Weights of a small transformer language model.
Size: 16 layers, width 320, 5 heads of 64 (1 for keys and values), MLP 640 SwiGLU, vocabulary 32000, 34.3M parameters.
Architecture: RMSNorm before each block, rotary positions, no biases in attention or MLP, untied embeddings, capped logits.
MLP neurons of a small language model. Each row is named by its layer, matrix (down: output weights) and neuron, and shows model dimensions 160-255. Each number is 128 + 32 x the weight over its row's rms, rounded and kept within 0 to 255. A neuron's up and down rows have the sign that makes its largest values positive.
A block is one neuron, or neurons of one layer that tend to fire together. Before each block is what it responds to, as a language model described it from the Wikipedia text at the highest values.

Responds to: Predictable function tokens in formulaic Wikipedia text, such as census sentences, infobox fields and table headers like "| Candidate |", "residing in the", "died ... (aged".
L9.down418 [109 131 108 106 183 144 139 146  65  79 128  92  87  85 150  92  52 162 152  94 136 115 112  59 153 170  95  96 161 110 125 161 123  75 112 153 135 123 109 135  55 203  82 115 142 143 125  81 169 142  70  83 146 169 115 140  86 149 157  84 110 111 159  73 110  88 120  77 173 110 148 129 133  88  79 155 167 118 158 166 141 136 162 141 130 115 103  74 132 161 132  89 101 146  81  98]

Responds to: Words and numbers inside tables, infoboxes and headers of reference-style articles, e.g. cells like Mouse, entries, Rank, Born, and percentages.
L3.down27 [143 127 102 152 193  79 149 124 128 156 119 188  97 126 105  83  69  65 159 119  97  75 136 108  63 169 146 110 125 154 137 106 139 112 157 146  93 107 156 150 127  49 128 131  75 167 149 121 122 129 115 168 171 112 109 138 123 155  97  85  99 107 157 131 121 155 131 151  76  87  81 146  79 123 149 168 139 110 151 117  66 115 162 154 118 205  86  76 123  86 120 141 122 137 146 128]
L3.down160 [167 112 124 149  88 123 154 133 103  85 157 114 113 151 158 107 140 162 155 112 138 122  54 167 108  83 104 162 156 119 126 147 169 104  43 169 104 116 160 115 176 131 105 120  87 111 160 168  75  72 160 129  91 181 111 109 111 131 156 120 121 195 109 122 170 118 211 129  85 119 145 161  81 145 170 155 125  59 130 140 165 114  51 123 184 165 163 146 162 130 136 104 140  64 138 186]
L3.down534 [156 127 120  96 147 153 152 148  92 105 141  81 143 116 158 126 160  51 158 110 133  85 123 115 142 123 173 183 106 119 146 120 120 135 112 113 129 182 118  81 132 108 123 107 150 168 137 164  83 104 131 145 156 190 166 103 132 161 125 123 115 104 136 126  70 142  81  82 102 117 139 168 114 184 107 109 141 152 136 169 164 103 147 135 167 175 147 123 116 115 170 145 165 169 155  94]
L3.down601 [125 132  63 117 164 111 137 197 151 186 173 161 168 163 182  73 101 155 164 128 154 139 115 146 192  96 116 139 113 149 152 158 127  99 182 165 151  72 160 116 156 165 122 123 146 115 191 141 133 129 121 173  72 205 144  98 135  98 135 148 104 131 169 122 123 122  95 141 111 177 216 195 131  75 171 133 105 144 107  94  76 123 180  66 147 144 138 132  89 176 131 181 116  56 188 115]

Responds to: Mostly "New" opening place and team names (New York, New Zealand), plus words inside set phrases such as "On 1 July", "out of 10", "Player of the Year".
L12.down6 [146  82 114 119 130 128 124 135 169 139 106 104  93 129 162 128  93 194  51 119  89 123  96 128 161 124 138 144 166 144  98 121 106 195 183 114 136  42 122 175  82  96 206 129  90  98 113 192 157 148 101 105 186 139  99 138  71 118 152 123 187 153 101 115 118 130 104 148 132 113 126 124 107  86 126 130 103 148 175 131  80 134 131 107 121  56 190  69 119 156 102 125 125 145 155  86]
L12.down105 [107 139 136 104 211 126  96 136 152 162 177 162 110 158 157 183 164 127 162 151 120 107  76  90  76 102 168 118 138  82 125 152 160 126  82 112 127  98 131  88 122  98 205 119  68 101 149 127  93 101 110  88 135 120 154 170 106  91 107 121 120  79 169 154  90  88  91 120 124 136 163 149 102  85 146 174 193 130 125 123 158 113 171  86 133  95 152 116 144  93 171 178 202 125 118 125]
L12.down311 [128 164 107 141  94 114 139 122 111 166  81 135 109  87  74 108 100 117 126 135 118  84 132 141 163 110  73 176 126 122 133 148 110 108 125 149 117 104 103 133  88 115 126 121 255 147 111 186 119 149 137 200  97 138 177  97 154 161 109 127 132  91 121 130 124 121 255 175 129 168 101 189 125 104 121 152  31 121 129 129 170 105 152 106 171 149 105 101 105  56 119 106 112 145 145 165]
L12.down368 [137 122 137 162 175 135 110 104 131 149 163 170 137  59  96 109 155 155  87 130 114 169 125 171 164 155 111 132 130 133  95 141 144  97 172 158 135 100 119 125 126 125 125 162 147 106 181 105 108  94 147  90 124 110 142 138 104  84 152 131 154 129 138  68 117 115 100 131 148 106 142 133 127 104 182  83  74 116 110 148  99 139  61 111 110  99 205 103  96  93 113 118 102 159 133  83]

Responds to: Last word of infobox field labels just before the colon (Place of death, Preceded by, GNIS feature ID); also words right after auxiliaries (had recently, has also, would have).
L9.down504 [153 104  99 118 106 144 182 115 111  65 137 130 117 101 108  75 156 101 110 206 128 130 140  97 100 120 130 139 160 131 149  67 162 131 111  94 147 170  43 143  87 140  60  90 164  99 112 129 124 107 150 129 143 117 159 204 150  93 128 165 134 126 130  93 155 121 140 127  91 142 122 115  90 158 102 119 154 110 189 148 126 108 185 124 143 181 143 121 126 104 126 176 110 144 110 153]

Responds to: First word of multiword names or noun phrases, usually after "a" or "the": World in World War/World Series, American in African American, career, large, little.
L3.down178 [106 120 101 106 108 102 150 129 119 206  86 158 153  97 128 148 153 101 154 115 134 134 165 182 186 133  85 103 108 133  74 132 103 193 139 117 115 134 127 108  93  70 128  97 118  75 204 116 147 129 165 103  86 102 127 141 110  90  91 162  96 124 136  99 152  97 107 209 155 172 131 114  67  69 114  89  98 170 136 134 141  77 133  76 124 159 123 111 186  85 161 115 171 153 124 127]
L3.down204 [168 169 118 157 123  91 142 163 107 139 116 128  96  53  82  93 143 150 108 147 121 171 100  97  76 115 145  66 138 110 141 133 148  59 130 189  88 113 108 192 132 150 124 158 152 105 120 111 124 114 182 160 169  87 100 118 106 115 143 148 138 188 125 106 156  54 107  94 138 142 132  87  93  70 118 102  37  87 147 144 130 158  65 156 145 207 104 170 106 132 136 153 138 174 139 164]
L3.down277 [186 161 116 122 134 121 192 103 104 160 109  94 161 200  95 143  76 167 140 128  80  94  79 159 143  71 136 134 138 120 143  51 140 169 118 125 151 135 119 153  88 159 116 146  91 153 101 149 130 103  98 112 172 123 119 137 147 101  84 132  72  87 119 108  66 134  31 142 168 123  99 135  87 116 125 106 108  43 147 167 100 115 163 112 131 131 143 105 174 111 142 126 129 169 104 148]
L3.down626 [162 153 133  94 102 117 114 135 142 114 156 119 128 108 120 137 187 138 164  79 108 142  91 120 168 111 151 175 131 120 112 178 145 119 108 143  96 185  57 105 104 187 103  30 123 124 150 153 156 131  75  28 159  84  65 100 134 146 167 127 115 167 210 119 104 101  11 120 165 133  80  72 155 108 121 138  89 178 187 129 129  98 115  61 108 129  97 155  96 175 169 106 138 127  97 146]

Responds to: First piece of fixed multi-token names or infobox labels whose continuation is predictable, e.g. New (York), South (Korea), Preceded by, Sta(dt).
L3.down22 [131 184  92 150 137 144 136 163 151  48 158 127  77 163 125  93 124  94  78 108 114 152 139  97  95  81 136 147 120  81  78 140 123 156 156 145 101 115  83  88 134 125  91  80 174 166 144  46 142 140  97 150 161 127 128 118 144 193  93 146 178 110 133  84 148 119  71 137 148 112 116  93  86 136  87 185 113  84 113 108  86  80 134 154 136 149  93 116 130  78 118  67 145 164 134  79]
L3.down183 [109 172  79 103 113  81 124 145  98  94 181 171 132  89 124 118 150 154  99 135 112 169 110 150 197 115  83  59 135  91 170 155 148 119  55 145 128  63 130 156 104 175 157  88 154 132 127 167 110 108 157 121 124 146 131 149 128 139 125  82 174 138 130 128 140  50 151 141  54 116 139 130  94 139  92 113 142 138 159 164 139 138 119 113 144 109 145  84 127 134  90  72  72  95 128 158]
L3.down337 [143 112  91 109 132 134 170 110 151 106 124 128 117 116  99  99  83 181 138  98 123 143 128 143 158 139 126 137 154 133 119 160 102 185 158 157 172  75 102 127 136 145 102  89 228 122 142 145 134  68 124 155 176 122 131 143 176  62 144 131 152 151 103 170 113 161  85 132 163 105 114 157 149  78 169  49 163  79 164 113 127 131 142 117 102 112 134 111 107 123 136 173 140 157 129 122]
L3.down423 [187 137 147  67 137 135 104  97  96 126 137 136 120  76 134 108  77 137  92 122 123 137 150 146 169 173 199  90 129 113 182 167 146 129 101 149 145 163 162 144 153 146 181 141 249 109  65  89 147 133 130 141 134 100 153 142 130 158  89  77 103 193 106 144  89 102 110 148 105 109 123 118 108 128 126  79 142 122  67  90 139 170 159 132 166 124 172 140 100 136 102 153 126 153 103 133]

Responds to: Middle words of fixed institutional phrases, mostly US/heritage terms like National (Register), United States (Census), American Civil (War), plus wiki table or heading markup.
L12.down183 [171 155 161 160 131 145 150 122  90 183 146 154  93 161 164 121  98 185 147 146 182 145 100  94 171  95 118 106 142 121 105  37 162 173 110 118 130 135 140 119 146  60  98 133  88 167 102 108 107 104 157  56 131 191 113 117 128 195 137 105 171 122 120 130 147 122  62 165 105  98 151 109 128 191 148  91 101 102 106 144 159  58 113 151 104 118 114 123 149 133 136 174  79 161 111 134]
L12.down340 [117 108 192 171 129 143 172 196 143 113  25 105 113 221 146  99  85 141 140 151 153 137  82 104 143 181 104 179 128 133 163 127 159 110 100 116 145  82 154 109  96  76  82 140 108 128 100 145 102 104 155  67 105 133 106 153 145  75 151 165 145 146 110  96 135 139  74 171 123 148 111 150 129 143 156  99  99 176 188 169 144 132 138 146 139 156  98  72 139  77 149 112 170 142 154 107]
L12.down535 [136 143 153 128  71 134  90 127 126 142 130  93 115 112 170 107 157 158 139 111  65 219 136 149 111 148  79  97 110 103 142 172 184 161 143 120 140 145 102 180 148 110 153 136  89 103 143  85 150  94 155  75 102 107 173  91 116 127  97  83 149  75 114 105 163 141 110 101 103 107 186  86  70 138 107  90  38 120 201  74 106 186  99 132  82 137  34 117 147 117 142 121 134 119 134 155]
L12.down596 [199 102 157  81  71 115 139 144  93 159  96  86  95  89 139 114  75 125 157 123 156 153 139 104 112 150 106 126 127 108  56 109 113 213 139 169  88 141  95  69 108 110 117 135  36 143 123 103 101  64 157 165 134 156 113 130 139 195 156 131 103 124 131 102  96  98 141 201 147 103 153 121 173 113 119 131 102 146 217 153 133 153 128 137  95  78 209  95 174 138 167 149 150 131 126 127]